{"n_layer": 8, "n_head": 2, "head_dim": 128, "d_mlp": 1024, "norm": "layernorm", "attn_scale": 0.0884, "init": "uniform", "init_std_o": 0.0, "schedule": "wsd", "decay_shape": "linear", "train_tokens": 413100000, "dataset": "wikipedia_en"}
MLP neurons of a small language model. Each row is named by its layer, matrix (up: input weights) and neuron, and shows model dimensions 0-255. Each number is 128 + 32 x the weight over its row's rms, rounded and kept within 0 to 255. Numbers have three digits each.
Before each neuron's rows, "fires on" lists the tokens most often at its 100 highest values on Wikipedia text that the model never trained on.

fires on: "th", "m", "d", "o", "ch", "k"
L3.up853:216086155096117105136168160139091070130097120123084198114031179055178168141135092138185122094175145086152078178128135159075107125102109082145119129143121140150148114093121145134112139118125136153125104136120150094171138136112139160138133107114119121163139086178202120160160120090108144138122155118107096151196092163188131133124098179123145094099141129092156125149108134134085134123138117140118103167131176130110132106110111144073134139106119084088171057146082160085165184149111162106101158151108100130161086102162084104154083151128115158124176181076104181152150101091113131215179141155128119153156100105182115156150153086179074119095082066076151137134130105215080167162089127076103121128181126173085187158107084136161120114127123155140102145168145122156111142142148099

fires on: "1", "9", "\"", "8", "2", "al"
L3.up585:171063182148162171125141123089077119126098112122098080130169099132098115157177100197157176144138062109113118184159147124135135155139116095124133114215161168112153084135111152125145163072115119105120141153121156072119113152111103108102139108125081118109081112106110120152165219111151098127100105138073122117144189084100160125151123086107075190151103088077120131144187079082108164164106103142051138129124176171160126109102133155157120165099102154174188139193131146129105109149165162145146164134113104143077086084172159153072210162160158084134116148136102138085122137060131159101162068122139144122135121130104147122160092052133110095131131158116139158073106136208151120102144125117063102159117153105113189131165082131124163092138100121066133146119098115153086100093103108

fires on: " A", " S", " R", " M", " D", " G"
L3.up499:156117138177091130165093132083158115164167116100103211121114105147161118068109123097104192180156155103121152174129149131120113116122128167205159093175137175093102149115193139141129171147053095129144115110110155112191107115108133164201094131105133143077059141183145139139082098126128077122163124091116114082146140163059128121129164136143115111115129125120112151177058090176107122121150128152150141186039174108090137172104071137116113098136111143181098076079163154142149102103175077130121080150123157154147122117128131111087076125129199194152149123162109110106144135132142120099117185129176165083143127125118125108062084127108180167185116141107118118125110139185097158137173131125162155181099100124083094152128102123067120113173112091108100103055148080140134114124059128

fires on: "d", "en", "est", "el", "ot"
L3.up934:122160168126108144144133081165110071135112086098123108108154085052177111095095161125081109123127082117135103110131084133092135058127137080104097033125168135154107154113183118131098103181145107097083110150179124107137162150189157122151185094097120095090216106153156086123129156092177123084175109125087138102102179150161138176158104168110147197157150117136122101130134136174124138162125143121145195154097149092077103092102113106154146107182154181147126092172092144022109108126033164095165156095119142125138149128085104153125098154125141162129114194110136115093115145114136082081129141102113152162081127133138156176129132130095177056108133104111115104182129110129173126124135136120156100112146127056118147164125141169187107149150148149133107137164157164083161114077064157

fires on: " of", "il", "er", "p", "s", "g"
L3.up530:063136144118135097125087145163094145135068152208100136121086086093151110106083126096127109128110105095140103106135128080123199149106172122119140085096119203086111122155130093112143194157137124121133136086071087142136082075161153138122108134109092149152104129161131133172140129078191130111128151162167089117107065136146112142113135169092120122141156195159229128095114145138170145112078141134133070083112129211075158192149122140116134120164130118152112098077127132128075111070083092135171109159148095053149131131093130150071125155174138098137166180147163097106113114110142155150163117123128134105130136149043153138115067145072244084115105144143125165095103143152108123103124103089146099104172157103146140129114199170091160094157132116121146151117170143174148136085170103

fires on: " a", "p", "h"
L3.up982:125178145077172172084130094095103111150146084128098198156095118152120135220104127174123127170141108169099119146120141159129119105069089070074116087099108096135115097123111148114151119154129114107118120156135053094093124117147170083154162162118125123130112125111123100146154077092186145118199180208135086126130118167126079174170169181130095123105140104097158130084112145205168113167129110119115115122108109130060150161165086121094158137063095103152140112182111121067132096142101156112145118112155098137105116133109148032129147090106095180170127138103180117160089092127129135095097132183137107142172123120080155180068145148158110137158098144128132139151146065217109130081169101137183155175144110130066096129112163095115123170132169103083094121093160169134110189133167131

fires on: " A", " M", " S", " B", " J", " L"
L3.up544:111113141072115144140104126152102147171136092116179147158121145116163095143099100086109172161126085155130129089161129041122087082093072102195089144163179143070112130155162098156178113139080106164141125114136124144133174166081181126102137146142109172109062160129174060117090155097191151059176085160105146125163182204111121109143116138155116127149166046175117133121137064071119112080141096146084139172108120139161067080103129140148135098151132152149102143084192139140153102107096128113091161182122138112125092090127108129132121145176179076152135110120097130129107110176138091126129131178210158173129100138078110106139125175076147124120129092129063115089075162135071144161226134126139144104117101163125162150097137120110126093126127111052102136139137100138095113158137126

fires on: "d", "n", "os", "b", "el", "il"
L3.up460:144159131148156140064133134099176168149092112100159121083197115166158121095089169169122164167149150165068087115187100134167127074119122110117120126133098095135223110104154058132138124085156146069027104114136106088130108131171128120129133153109107059051137119119212134107103122127081157187149090078123111093118155129186131106151158063131108170125119130141067131157116112137137156073150139096123120107141127172083119111161181195169122177069131153123129134098074084087146198120129141120130155141106140068132190088124148118129150086133129113148132114157095082156104145177119149121153124085136133149131137130122145158206193148116132105109119094135040147132105116109164115160107097077175134154148071098116105127122085181151109105095141118099118166116158093135160096150095167

fires on: "it", "ic", "k", "."
L3.up953:100147111121117105165047145101081158153142147121081164116111142108133132124139184075115053115109135085137138094138149100208119163152088125078212134073108099130166146114115126129099137126138193142132172141108085154129097045203085087057132162133130081142130160100146162141142114157121108173137166085117149081134191136157145149098141165111105144094152170119167155137135110121104155121215128181090086094158146145101090186128160132143163163169094121149098157158093102069042140117162127167116165164141062147144149113116111141115126127138091078153146183116181140115115121142100149071101078186095175129190102136100130153124071135117178126108124161129119065137117177092135152087111111078119099138128100122103080127123145174154110107074134146199168185131136137139136140092131141

fires on: "1", "2", "e", "g", "0"
L3.up642:111125113135096118151137112143087148182163149130107106124126156142131177056157137118140113125092104127144130143156111133058177151166138184162143097147142135127176099143182128156103110100149132094092127112118121054145098153192093148089174159137138117093157101165147088109118093117156051117184176105084102109128119124107082137106174122137108075189134145111153125095073123127045085185128115158121139150062096129130104155057163164157108127110087206110150104136177156161194109141172108145148091096166118156182142147104157126087148141156138120139093158179094166144133114085159168143103180112114147139195130092163161151085072125156086122115101169128187089137167117193105120139132103131163122152088093097148113156123144043121166138179082125127095164157109125162077111027101110

fires on: "e", "id", "ine", "ce", "ed", "ic"
L3.up299:109136102125092093106152100129134088137130090125144167126194108176164108090072160195100145108144151144095106136096089120158118154149191106165153149121090137068108157121139103042146132063159116139129123144076127120112167152147144129091160109095122087168092143132172118115155126136117162153112108125104119116157144076107208150150117111135119138184144049140084167102106130128074106177109129121148113181136107116192074138165178088160152161145143147145184131155140109108177152149119117130128135145062078134156125121154042108114171130129086124178135164127128131065087123181125153156128121127105205165097118099100091122099060111134066125115129177108123118064106102096070117132148143173180164128106151188140142113087147143116080065063167113115189189135127136170126182192143177

fires on: "h", "it", "k", "y", "t", "e"
L3.up13:122133088073072131102104135144153149148122046101146184187120140101152119101107185144121113048180131117135135153131130179126137154216146085074155107139139104121164113113116021087185177095123142181088137146081107129142088122104145139141129172113094167120132129103141092119150110145088126119191116156164128146094148168110129127184114107082114037104143127148114076141149106073092162078123125146131120085167106134138193129110095114155182140150122168125108140114110153085106123086113125126150182151105151131165158151115121107148147170092164129126128107163184105158134140202065160099107140131162131138146193129137193148146103141185152090123119151055127101126099099141137143161146069129165135087121071169141109173158074150121118049100123120139170179120037095134118158138120116

fires on: "ar", "p", "f", "g", " c", "ir"
L3.up685:118142110078081141084139136141093130163164150167116119104141096142126149132195114126159132142137119090119109127159122068110174129103119154051046135102184104064085137106167154110198178165137163097120161148130128094178157146162107112120186149113102068140170096152157139147143085113105120138144158133121076109137091085111132177135108112222159110161130147123137160155128068163144096129112072122156125136183100161150131136083158059131160127166112164222111114112081148154114129138109104112208096184119164099176110118100094150083129128110112073088154129137079047147121134133137140132054118110110120111120140093127107081107125126158143148157088156118183211107150128105129106091142082147170087129120164076075067166040095147136158130143103110107168164089123125161136159156121127

fires on: " the", "il", " \"", " (", "en", "he"
L3.up188:133128159153100135167111152119104098119087127122135162147075149121161147127136106107128166140184104169148139146149136151158148133151183134118090100124103059120146083136114157144118094110120108100140111211153150130154094092146089129102105124124121143129199150131119131166152095145110077084147172113160092129110135102162136207081135079141098138154169104122076170073165092113181116093090178152116174073098091129160099118121135145120177106080105126156190119069096195126098135139157069188129076165186117141117140167147147097129062092206123126199096172145082148072129071178112112145148167120151122163192043159108163093103057164122122115116127096118097098143149082133149080148088127118166136108108114107110167126135109155071163139158159138171107093077160165087131195087099142

fires on: "es", "er", "ue", "s", "ion", "ers"
L3.up186:192144140149121085104136178082122119105134130128145136077133094090107155121215145099141118146132183172154156122148140090129133114067154117172192125113088146044157132121187153152177166097172107141162112134133106109104132142099120112164083121114131146157105149075120168094145151138193178139136151130154128174126070080109132094141111146061099159083179119105085157111139090106119133151105124152155186092136081090144134088148151163220129070078121120140116077067154110138166072098116160158126107178134109106139090139037112173113068123125116087140120121059082139150126174151169136154169134133075157117097127112170145090103134219063125141148147164155142153140170106121084130133135077141129138159075077143135110082157117071108137102172152100104081136121094096152106144124118078

fires on: "ir", "p", "ain", "un", "y", "id"
L3.up472:179089098160133101155141121155097106101134155172155182079102167141089106115147098095112117097112125097127167086131144137092158133203144192154109135196081118130128123174099116178146097157153160131137150126101133130115127154137104114082168147131091099079145092141038143168157124112118107156091128140078157127110128037147131204159172141167131093170096123133152101104090121155155234071177116169123165130138123192155115121079115056091191171185186088163109087072111128149134105160123183070138133167176112135109140086154153089142058140119110114096135143090125153159148115100179139100111166175126082132050152162117180143110111083119175087117092136159129167119125130175147098084127112142142122111131168155097132138090108128097136128097089109137151114113147104143149055162124111

fires on: "d", "n", "m", "p", "st"
L3.up855:187119129115146148095129135121132104124127137068095158087077162110118209141096181175134142140116138105178163122168132117111189130127064140131164150116174187194117143092099082192135131091167115162087115119049159108182187076158147079180165142112132090135111153213204128152129114166154088097099105140146127154121082067151139110098167069082134121076119113102148130129098142163086132103147132176147124169126130188150108110131090075097143116141095129147129107145139128133120137145094119103188130155153068106124141045139042166229128113172137174146129123091132120132083200163179120148135116095130127120132139114105140138082094097130158114096126109053198136127048111136145108128140128124159172130160162102158124124107115117102139123148130101151107114140090154134123162132153081

fires on: "er", "\n", "ist", "ers", " that"
L3.up714:202098130118076085152089126063122105102177118165109139148107115143140117136153108078107130133126174117120144106135143149165146186133117105148140085133101132117127173114192135136161173144140119088184084140134121117153118126136146130215135112162175164125113115169125132105179116150150175153143164155168132057185130140098096132067098096163139114061138117071033172119089137156123083129104100144174111102128128087101190117143112100108076159122091131148117133094176132177111105119147122158069135119119134130104107153098094140116094145122146079120105057179118123135081128125108046115130127121155113122194135169114155160089173078098047207156170050079109116121128125168111206154085117144119114146108110153185062168109106144088075106152182155154139152074121139122159152158113139

fires on: "er", "ber", " be", " se"
L3.up651:154189116133106133184104117147086138158099126182131148072153120081122113117180123077099120146142141181126084102124176091126167111120141117084079151120103152214148185154079146145145144149126208091127139130128092138047118120098152056107132136120102175113111161085120148115111125126139102111205134167119087140131150057141061148192136208108168104197141097102096138066130113126150134156128138174134132111089147125138202097136150125151147150108104166118108150125170133113174190145115114130123157134131066171137085096138122161109074128121160133117061142087119107082109131147187130108123078092137101106142173094070119064078110107105140154083190129094149018142083092123111157117108142129137150179121138083145110140142171109144136137137119135166142085136143132056132134134075166

fires on: "im", "ar", "us", "p"
L3.up452:122149017121108172101113151131121117151126160126128177145091090193128175210178115122183096135145157114100130146158092088115176039163117198124146127183188062164120151113134213102121171167163109095083136121081160132131098154032107145130135125150093076153138110145100175141091078148118091131115089124192132105135110148085144085096122121184148140106128207083122145124164129190133115094138119115169110160108155169095123139156080143168134159156137130097124128153141139136149143142118134090119074166104116101102135088133149112119139129116113065177133128153130114137125168093077129086110147059132126163123129107121105108128173167167151149087120166067162103119159173116102129086119180102109140118144120134089129136125138100083097114104133182084164118091187160046093177135143129

fires on: "le", "$", " of", "ver", " w"
L3.up878:157123161138125165105128123183182160159181125067111149081153118167198149143120113185068165135113112156157115141112086137168144110090136147141127079114205150115101101162144123103158164150208058117138112142154106127070085127109054099111145178148125136076146170155099078085179142095106101068182112118072050117120123104170176109189113137110110153160164114112168124191101128138105126150069164123176115110168099164141118137114137120110211106058094137154087131103099127126110169178134129120143131077163119152120146135143184138141120150143134125152110181062165118098125147122151074096091119133108132122142132179166110112055125130076096102079141151079088094087122125152132063125127098137105066151125089149096117106119161139180162154133182180114118166124146133117084122105105074

fires on: "ect", "ic", "it", "er", "ct", "ul"
L3.up18:121157159110068103150110100101108099042197160165147144133109097136164133106121167055111113138134154159175112124094083186153117126127140113128168105123170109139101118158151137112087118130114086171142135136136154170130088101146124094097120179114094122159085141160151167083162100065102075148130195197107152188143105132184110138136160130126144169103191111080144118037148095112173168127103096135125069112127147152124122171106130141122176178092120148129077132121093073085194141107128088178128139154123088119163139119125083084075057125107132120119034159165116127137131148128125084134088085081045124134120144112137150123148090175150099135090124160102150127165109118166152132174125110103073177126127126151159112128145118106107145145159120158098141205200174146184107141114108044